Weights of a small GPT-style language model, trained from scratch on English Wikipedia: width 640, untied embeddings.
MLP neurons of a small language model. Each row is named by its layer, matrix (gate and up: input weights; down: output weights) and neuron, and shows model dimensions 192-447. Each number is 500 + 40 x the weight over its row's rms, rounded and kept within 0 to 999. Numbers have three digits each. A neuron's up and down rows have the sign that makes its largest values positive.
After each neuron's rows, "fires after" lists the tokens most often just before its 100 highest values on Wikipedia text that the model never trained on.

L2.gate3042:520535520510473495591502472438500461472509493404436524509508487506467471515534474506441517603507487510538489533461526442522522494504550463525514431394466528476475553451499461463496524489534514492533465438561545451522498476454514570520500475545484507491521431473508524533493469519517452510508545465461502512511544480530460579486535562527529519465517524498471472535556486516439602473522439564470522533455450440527553498514510523513558520484506494445547445564539448483494534539464468482485508474606521484521609463575515442503476490443536502495482480529513454512493445470478448497440542488440486501498492462589528541549497413540462475460589487490487493448507489544536493576546452491491524532481455457491529549492468487485523454475472399530500428540502521508476485500500462
L2.up3042:547491498430517492556461522430463544535472479537425521478533481558486479541591527515546480489464470483528548488464522473451495536478430504467464448514466550481419532462501517462525499537556529519455525507524510457433529531513483497500425459500519525477460501567532496494556523517464506504502465534453461473466528521484528494466554608524415488494557503459515545476473548484475484403476461441510430499491432470464534468538491476439569589565464484596506491437486483489504533472477509455525483457478390523502562578499450515510522471543490494520543484454562515513471520513562545516585455415510577540473608520461437541474472497447509470561453468509477436476470574540576464483494510501524510450515523465486515494510514582496465465529485493472484491558513529553543500509540380
L2.down3042:558439476474502511522493523432440514486516485505467515462473484570528449499479470480532464473447509618519491500535526532520491489479508536546516457513560566486450476449476506493512512504561501595420492463564453525528528480491517468547445488442502497496505474515518480504548469477477522470475495549468491544478464521536538508529444471488545462459565481550501561551437526494516533468492499530505479491495430559465503495455496527525510549578468493487494509494496548517535511554546501515489531544439482444486466442510484522553517530465471445598495562476513467521493519548501508544552516395433590513526555500396462496489488533511497508554480518528448486507546498492483489473535590460538443496487578494447657420504460483511520467444489529447473513424506550471517473521517468
fires after: " c", " C", "C", "c"

L2.gate2891:563613506555488568469496528502452464486547495506553479553511434491474450541527534577573569470397491502505492534481479497424490496521458438497541565393434417538580483506525521520484485424502586536505496504488523490455484507495529505490496499565503533551482483510491480461468536531489564561488514449443582556540499559386500540504575504557558504490550487523458439543596551532511498557481513463465562509491500515495518483483455417483445477622531538449494498481525555465423502477543545580483481536513397526521553421471483477540490504543604657475453498573513532530499505547496488571577512535492496514487441475574527526501489538442470563509623515518504475500546451494532465463484431551537466538470458459397517501531572457543490506465493478463493509487543490482482458508514507
L2.up2891:385466532394511544535416577492506504496462490528477438500515578465486534536537521540568464401495511539528477487509420512440557540421509398544460468548465547511576501463563509492562498513459452539544530444514443525517508459431486476402528543488498483579538479570476484554574515519566498546513527539465461457553459549509473568437490557512501526511520503542499532482416613474505459506493485427412503462497533472499538488497476558481525500491446499485483550515495465382500474546550536512418498505477466483474540439460580520491485495425509577486462496473477454532455560435566459483553519464562530514547536473538478568526520501571519556549476550488535545485494540517496435413550499500498513486467553504568509514494500495534479483449434513467465490432487564489473511517549509
L2.down2891:450510519478542622472494521491558522449430569545516460470496557499547507549428429569498496464533491486511507453571499527463511494483504414515461489460422547451598443560575516560467506526476440413619505521459521588420444481471556475490560512506502403490497425510542482472544470534511510555505548490518508496530526614557527495433541551463489480581519551475518532548563555424514501444509540452455502437494499543507469533528493478528507553499537485535548525494419433488453532499516498486528507548566518545477503524472516457482447543478474529453465553532476484535489499499437460510454419540523521519451464442535478517541523499494517524435543541515567522511446541489504472452518434446577549533470499462438509487504488446472450532459504502466448471500539503512538450483464429
fires after: " S", " T", "-", " Sant", "S"

L2.gate372:541537513499487486518455532464537569528545485516597510509496465407441512537513494483470496538512502548508425493500542471500543490502461458567544468546488496433490461462529475503480481543490504447467470463470432463462484435453597572520529470491532527455473459503507454506570416479494531461452551511458474455556428495456510480532559488594490536557536521482466538538537492544480456510519478435422463575499559500537530526484499479423494560514437505540580452477498515459554506521519520517497517508449496480532442511494406463470461503499515495457495473632491515584500465534473483475517509508498502555526520564480483466529510480471538494450551451489529471469476489479445469494527527515479518507440475525479503523544468453530449492464444506461421582473474496511473509472569507
L2.up372:552605541436512529548512564474557566552457467480516538501522417449541517476456475502516505539522443467478490454486512509512467522455489476453496471506463525503465500486556515474502566496568577470454536445571456518554554573501495502388528509453555537466490547538542475567557534453560482443501482479480525541516503542579567558551382454470496521543482491590470454520518456441433428507481464430426527519493568487538529504563513523516464515495494521586510462464610504476512510537531488534478501523458476579490526542552556519492521568498474539497503447496587466525513491483519585446511575522479497483435503523510489505479523565492523412476494528480514469473511486470529503522522493552476488500478561449550479532515440508478510459529557579445461504500448495484527479475490520
L2.down372:497505503492519515492434556481480484479457495465473504531508423508441566543540425471506505556501512494403530460571502557538512464505496447517506451524446557502473495496533529451491517496484480462521488488546467531488468486583554523504577504486541481468421494532496440483466518516444525462474460482507557514454516534552472505556477452507517503455503547526481517435529508473501478458445524481560543531480462441485575580550462543529458529511496516529486441492511543538475501573576467506456474519445484551460495451558540553571446528515465554582502552502488509514448584531513506505489572600481519509466590508498536499439445523461485555495470582579473545531514481534531530513479464463507527497461404489477430491484502577490490516509526516435584461513477563526520528548469502
fires after: "-", "\n", " (", "er", " V", " F"

L2.gate740:412537482539499447534478475475495433467531517532546544522543387509477503378506442487546467568482485481504482447428529404542447558499448458442537451503551489467558541427527455491474520545592530486514418512465494374511507479463481531465533543435583478512450493489471481540525537537588467508515517407498532478515537582508491513509427477514508487509496499548492510478522535489438464447511518479498521546517542503605516523484493425520478536459450530476526544471506472517509538544478403500563514502566447478536503514505518468492479490430566571481511494493459533482493502517447493502450532488517473495400565441522521526486477423540425528536470507449496490487536492481504534494510510456503518513464478485527538512449449436513528435504484526528478465487501538494532512464485482
L2.up740:489477497480513503466482496427506436446468512496525453528529470526481518537518535465463455513485514494536507552463519490438530442572468498546490507593523507513453470519465526534501480517524418523548423501520490531524490552466499472514549487490493477531444437497535550487400505428544435493454541442448495463533489447505528459464482489462581548492504498557518545452540538535418552510481536534516514435461554501461487467487490544561487477518501515479504546501492492489412522563477500530469591482456510521583476440505470563453471570531520517505528479493485487561517555513518462501488446508559462499466519443513577452511518505491513447560469516533491496486438511548505489515514568519490471460527574467513460506533462461512437497505478472445479476462566499496423501468513466
L2.down740:486457452495513539474512549517468506518531541475467517484469478487512498476542502476552500513512467483506506525551468516421467474444533538492537447509498461513475566592517601531480546495485508472491580485469483555533462528542486463438467448491541504553483479530542464525479551441479528498432507410472524464527486447496458450492514490491542521511463541529437463519573520443480572468505495462515468450541522629515471524492501479556440570491554519504508573507445464520515487545509486462496537533441510559505451537514545488545498489495509513581538497409481515497412523491479530508518489555467497467461525521461554511460479524522509493516481485547532574434498538544536554543509521459560546604503561459536466603508576530573535537511570503544475452478558504455440525521491536
fires after: "–", " (", "-", "es"

L2.gate2113:493607508563449567463476488495516575500551471507484517459501507558492594459490532523530592510534472456526549466487485602484532517443522552559496530552486492479483507488519463482504545487501493505531474497518533419483513479514556513515505399507456432526524374486468467508510491503477475430488569464489500503446418496441516524560499509497464484520451484574561566473604594485519525498467508494522485496491452525467477444499476521429561486494462491462437500534544584550568513536455497517472458509469453519506448516444518480506531490504467525487549505541508452465391427500438522512484472501513487519446530475507475501444462524566535513563466468409561459498553486513470478513535509503424538537530472423481504522495477454545433549448479532561502499434524473508487501486473535
L2.up2113:462401555432531496539556549471536551485503418498530497521525558531516560447508494508566500465509441434493479489531503504510560526475472548493553446504389462491489433497578499462441530588499411519552567491526496527572549428513497491539454528443485570484523504511457417481510551502401512515479523498553458515534369553502542451530485487460462420501474500567466509438488501502488502481493598480507555496634489465377485507450551557473465496500504529457550516555513457496463535503488487453407436518464532484547572548541524529487483473517542426519527448453413535483482476555538463462482463503540474548553479489619533523467511492487517526529514558503523505523498475433474536482504580545500500471505556493455491515515506491467521524498557534465482484491597462490523546522561506
L2.down2113:482443501525516503533501609485532504493527525564532525511488519472426497503467496526483499549517457533452469460487434475516519504459487506544505501525472563506467543522452538452556493547456466491522514524489466562402485468494515554590534475552533525484487448473502431517487565458495438441503425436523502534575451410528506549467516519499540488483561543570499495534482506482451628553456471512500465492537531420396506586535508548477510465539534568516526494485490508517510488448493520515480454478499478466474492566519492490542512518533490488499492541507488426486544521469551481482507516541499513443538413518431452542492522555566531551415484507449532509489503511467527546547511520474573488569550540521468434445471472495502469496501526473434579524476512554446524560511515454
fires after: "T", " R", "R", " T", "S"

L2.gate1123:605522405493499396450485552459443477534508471512498492562521516493574528474547499486497502497490499458461563508471503483577401499585502475544533430553544483447538493486526470422487482557564528460545494471454506489517469498505459548501539460438500532562475467450545492580472520474523527488429488470502497516507567471480498504479490474559542487563468475487545433511473520511460533476535449553507529423459515436521600488469474538520469558510373531489520517553516508565459506533489535443515422462526504510527483447501478489507482497497493504492435468533540413496467476522479483477541517497612519471497519489598504429524511481533463434539535499505554419506500437447563530499446485476533543528515465532530513551513501529540535454511478471462453488444511542482499509460502434
L2.up1123:491480514485481431481431538533541530514449432489492546553485462559570531497415479484487477527480513464538501512530462522493527468504506451459499470498560560410503483474474409523506463455488468454515525482555499565490540456462426499505466543458627506503471551517523456560447544504546486470498532491400516503505535477457482517455489522552501452499509461513458577534468476462419537444469465495437391547546458499461562491502486511455494536515548553453496482483543507491529536522527544460512476474563549485473518517560508482540540545546492480474435548519573481521571520457496511493472527491466481520485479558503478511519492465583531516518462554484475501569430609530524533516475458569493508508524609499506501543531511519447488549463453459437486524523488544507559532472521470
L2.down1123:577448477575527496502495558515475505624487472463503530522545444467580506553513511557440559462517440543569538521468513480480494455433572514540517536503475460460531495549487482458507521473574450517501595496519522488522471523474485502515449496507490562490477500498480426479463430493465492457491518527480531560504443505501479475524496420506494508486461486535399461533469462488521457497487504472586462519438590531419534557462543530421450469510555561433504493517474482484495498515557501486590567480497547505474476524503504509581577472481522491433617487564537460516540494485520511525470506539492470562529602540531433494506465511508496431491450541539484470530530468577508512509562503444532497552516466551488504479482461512447556507562490439465455500434495462503460495529508522
fires after: " C", " S", "c", " c"

L2.gate2530:504497530468497483478522465430494450497516496550469500524519475485529484514497520528498505520525577460441507469493483561461469487487440409494492510476519480527446476442423534541510469533451479477502448486488504534511536428537453542602460483457500534527491521543551484494498514484537447490465519522569460459530537496529499547512525480512491493525459480512555462509547481465610423563414559501481517430499516467522474549496519510522468456480491505460552468441507540592428476431500564431548485528479461462574512520519512509537518378420538446464411527455471493523471469423477570448510543436468469407506493521495489455523457517515515527532508508548458484512464500523487523512488503529467523462467477476475481536523516436480516448473485364494487541508501509421483497566508439
L2.up2530:494480463554503407395553499471557551491513389522505385454436480460518507468523513550512516443479552516548486543547464409530474470472494459527469523507522445501509487441543474494561506542586494491502486558478482489574506425463454487473420564516496551530507527457549495508486489477552542499525532544516506547517486492488521570440465517554543432457500462527539499490504470497483475502497499473461580396571493491470482512468472466512460461425489546541521484549557593535459473483497558517495419554530514512508451464509518548542552543551511531470457440526465525453509527514499498529508498408418536530540482528563468535507604451545461483537436444514577488524542458540496507510518549560524426489527447553498469516456486501488602477558482520496550491456500522492524486512502451
L2.down2530:563509478448536400501467522525488466518467424523538556445496478509577510448528550521511533468492466504442520542543510501432478447480490593474500446471464452503394539482548551480488509536476479531505502497525498486427459522558388548469426520491541530594587492438474460482449454541489514469469496488511497545439524536459471587513517495429511490461461498547468408559461440450534440517522509465552529535428504548538477509475478495514474486554534500533488516492508536529503511462480498482485521493508500444527459491577530499522528469548501488452439525482460480489494479482560462522457542497527500539523480454503467535547511558507577554542486489611494564575518535523488543468455429506474521461524479474535459479525471512515478455507588518505530467423517535506529481501536477
fires after: " K", " P", " S", " R", " W", " L"

L2.gate3009:501517558529497518541495519510478504546463531518588517558493520546494564501460483511469450469495519546487487515569545427491514469506420388468560486538491463550536501483487533525481518491557449505496481500520439515489489422459470550479529580517542479489516537480510440548502471522523557478557555529511526483459526499534485580510538512555509469478514547581558555455548465500542500507462501450489474546469495539415485509539549467498441507512467527495513468425438532493490598545547531451528530540483539497501458564531542544433480514504525468457524476595501481508497532570512572487505498565584497550487502489488451424500554521479485501519528508537432518519456469503540505500501490529506508540503482506488522524524542537538514507553445473423448486477522521409515455431542495
L2.up3009:517505550460520530429488490511490523491476566510500484486515546517512516548503533562493511586465495428557531528523543471485575468436470481495532568486506500543480471435497519542539509546495506592504461509516507500528520502505489483435507512454567534512576535570464568612465469476421505459496519492400560533470525408545495517539493553449471480519447449449510576528478544530497526470556517469507515465546542510439415511496485500483464518460483625554529566517483565495399481502501499552602551496516507442504430553501472539495471518449471471490388447499482529512509589558440416505435506551552412507476477458485526526589503550501483450468536491501507581486510436556444493495483484526509428522511518496507453460563539483475491566414520504555503461515428523452463545527485471
L2.down3009:399541470463506512485552512626522475492477521487430545449515473572452530371512496546503494496491500428479509497539440519545509523521533490478523448503511519512494503489509508468469550452475598421491545486498488510533481543534507492455493478497488453551502504458550506493526502486517524484515452513482522497452508434513461495470534507436447447429559542544468511588501512452556597554481546532456498493525459461532537523469507440496425553484533480494484564482480481494541502436519421482451477469396368505529560479533443533476531517580485483542491418432471522517457528516496502453472530489505545486515472504429506538529444543546545382485425566479491479522492452532440513463499501507560499453478589495560435523524502489512482480488594577538444462490451567544492492491460455
fires after: "-", " t", " sup", " sub", "p", " ("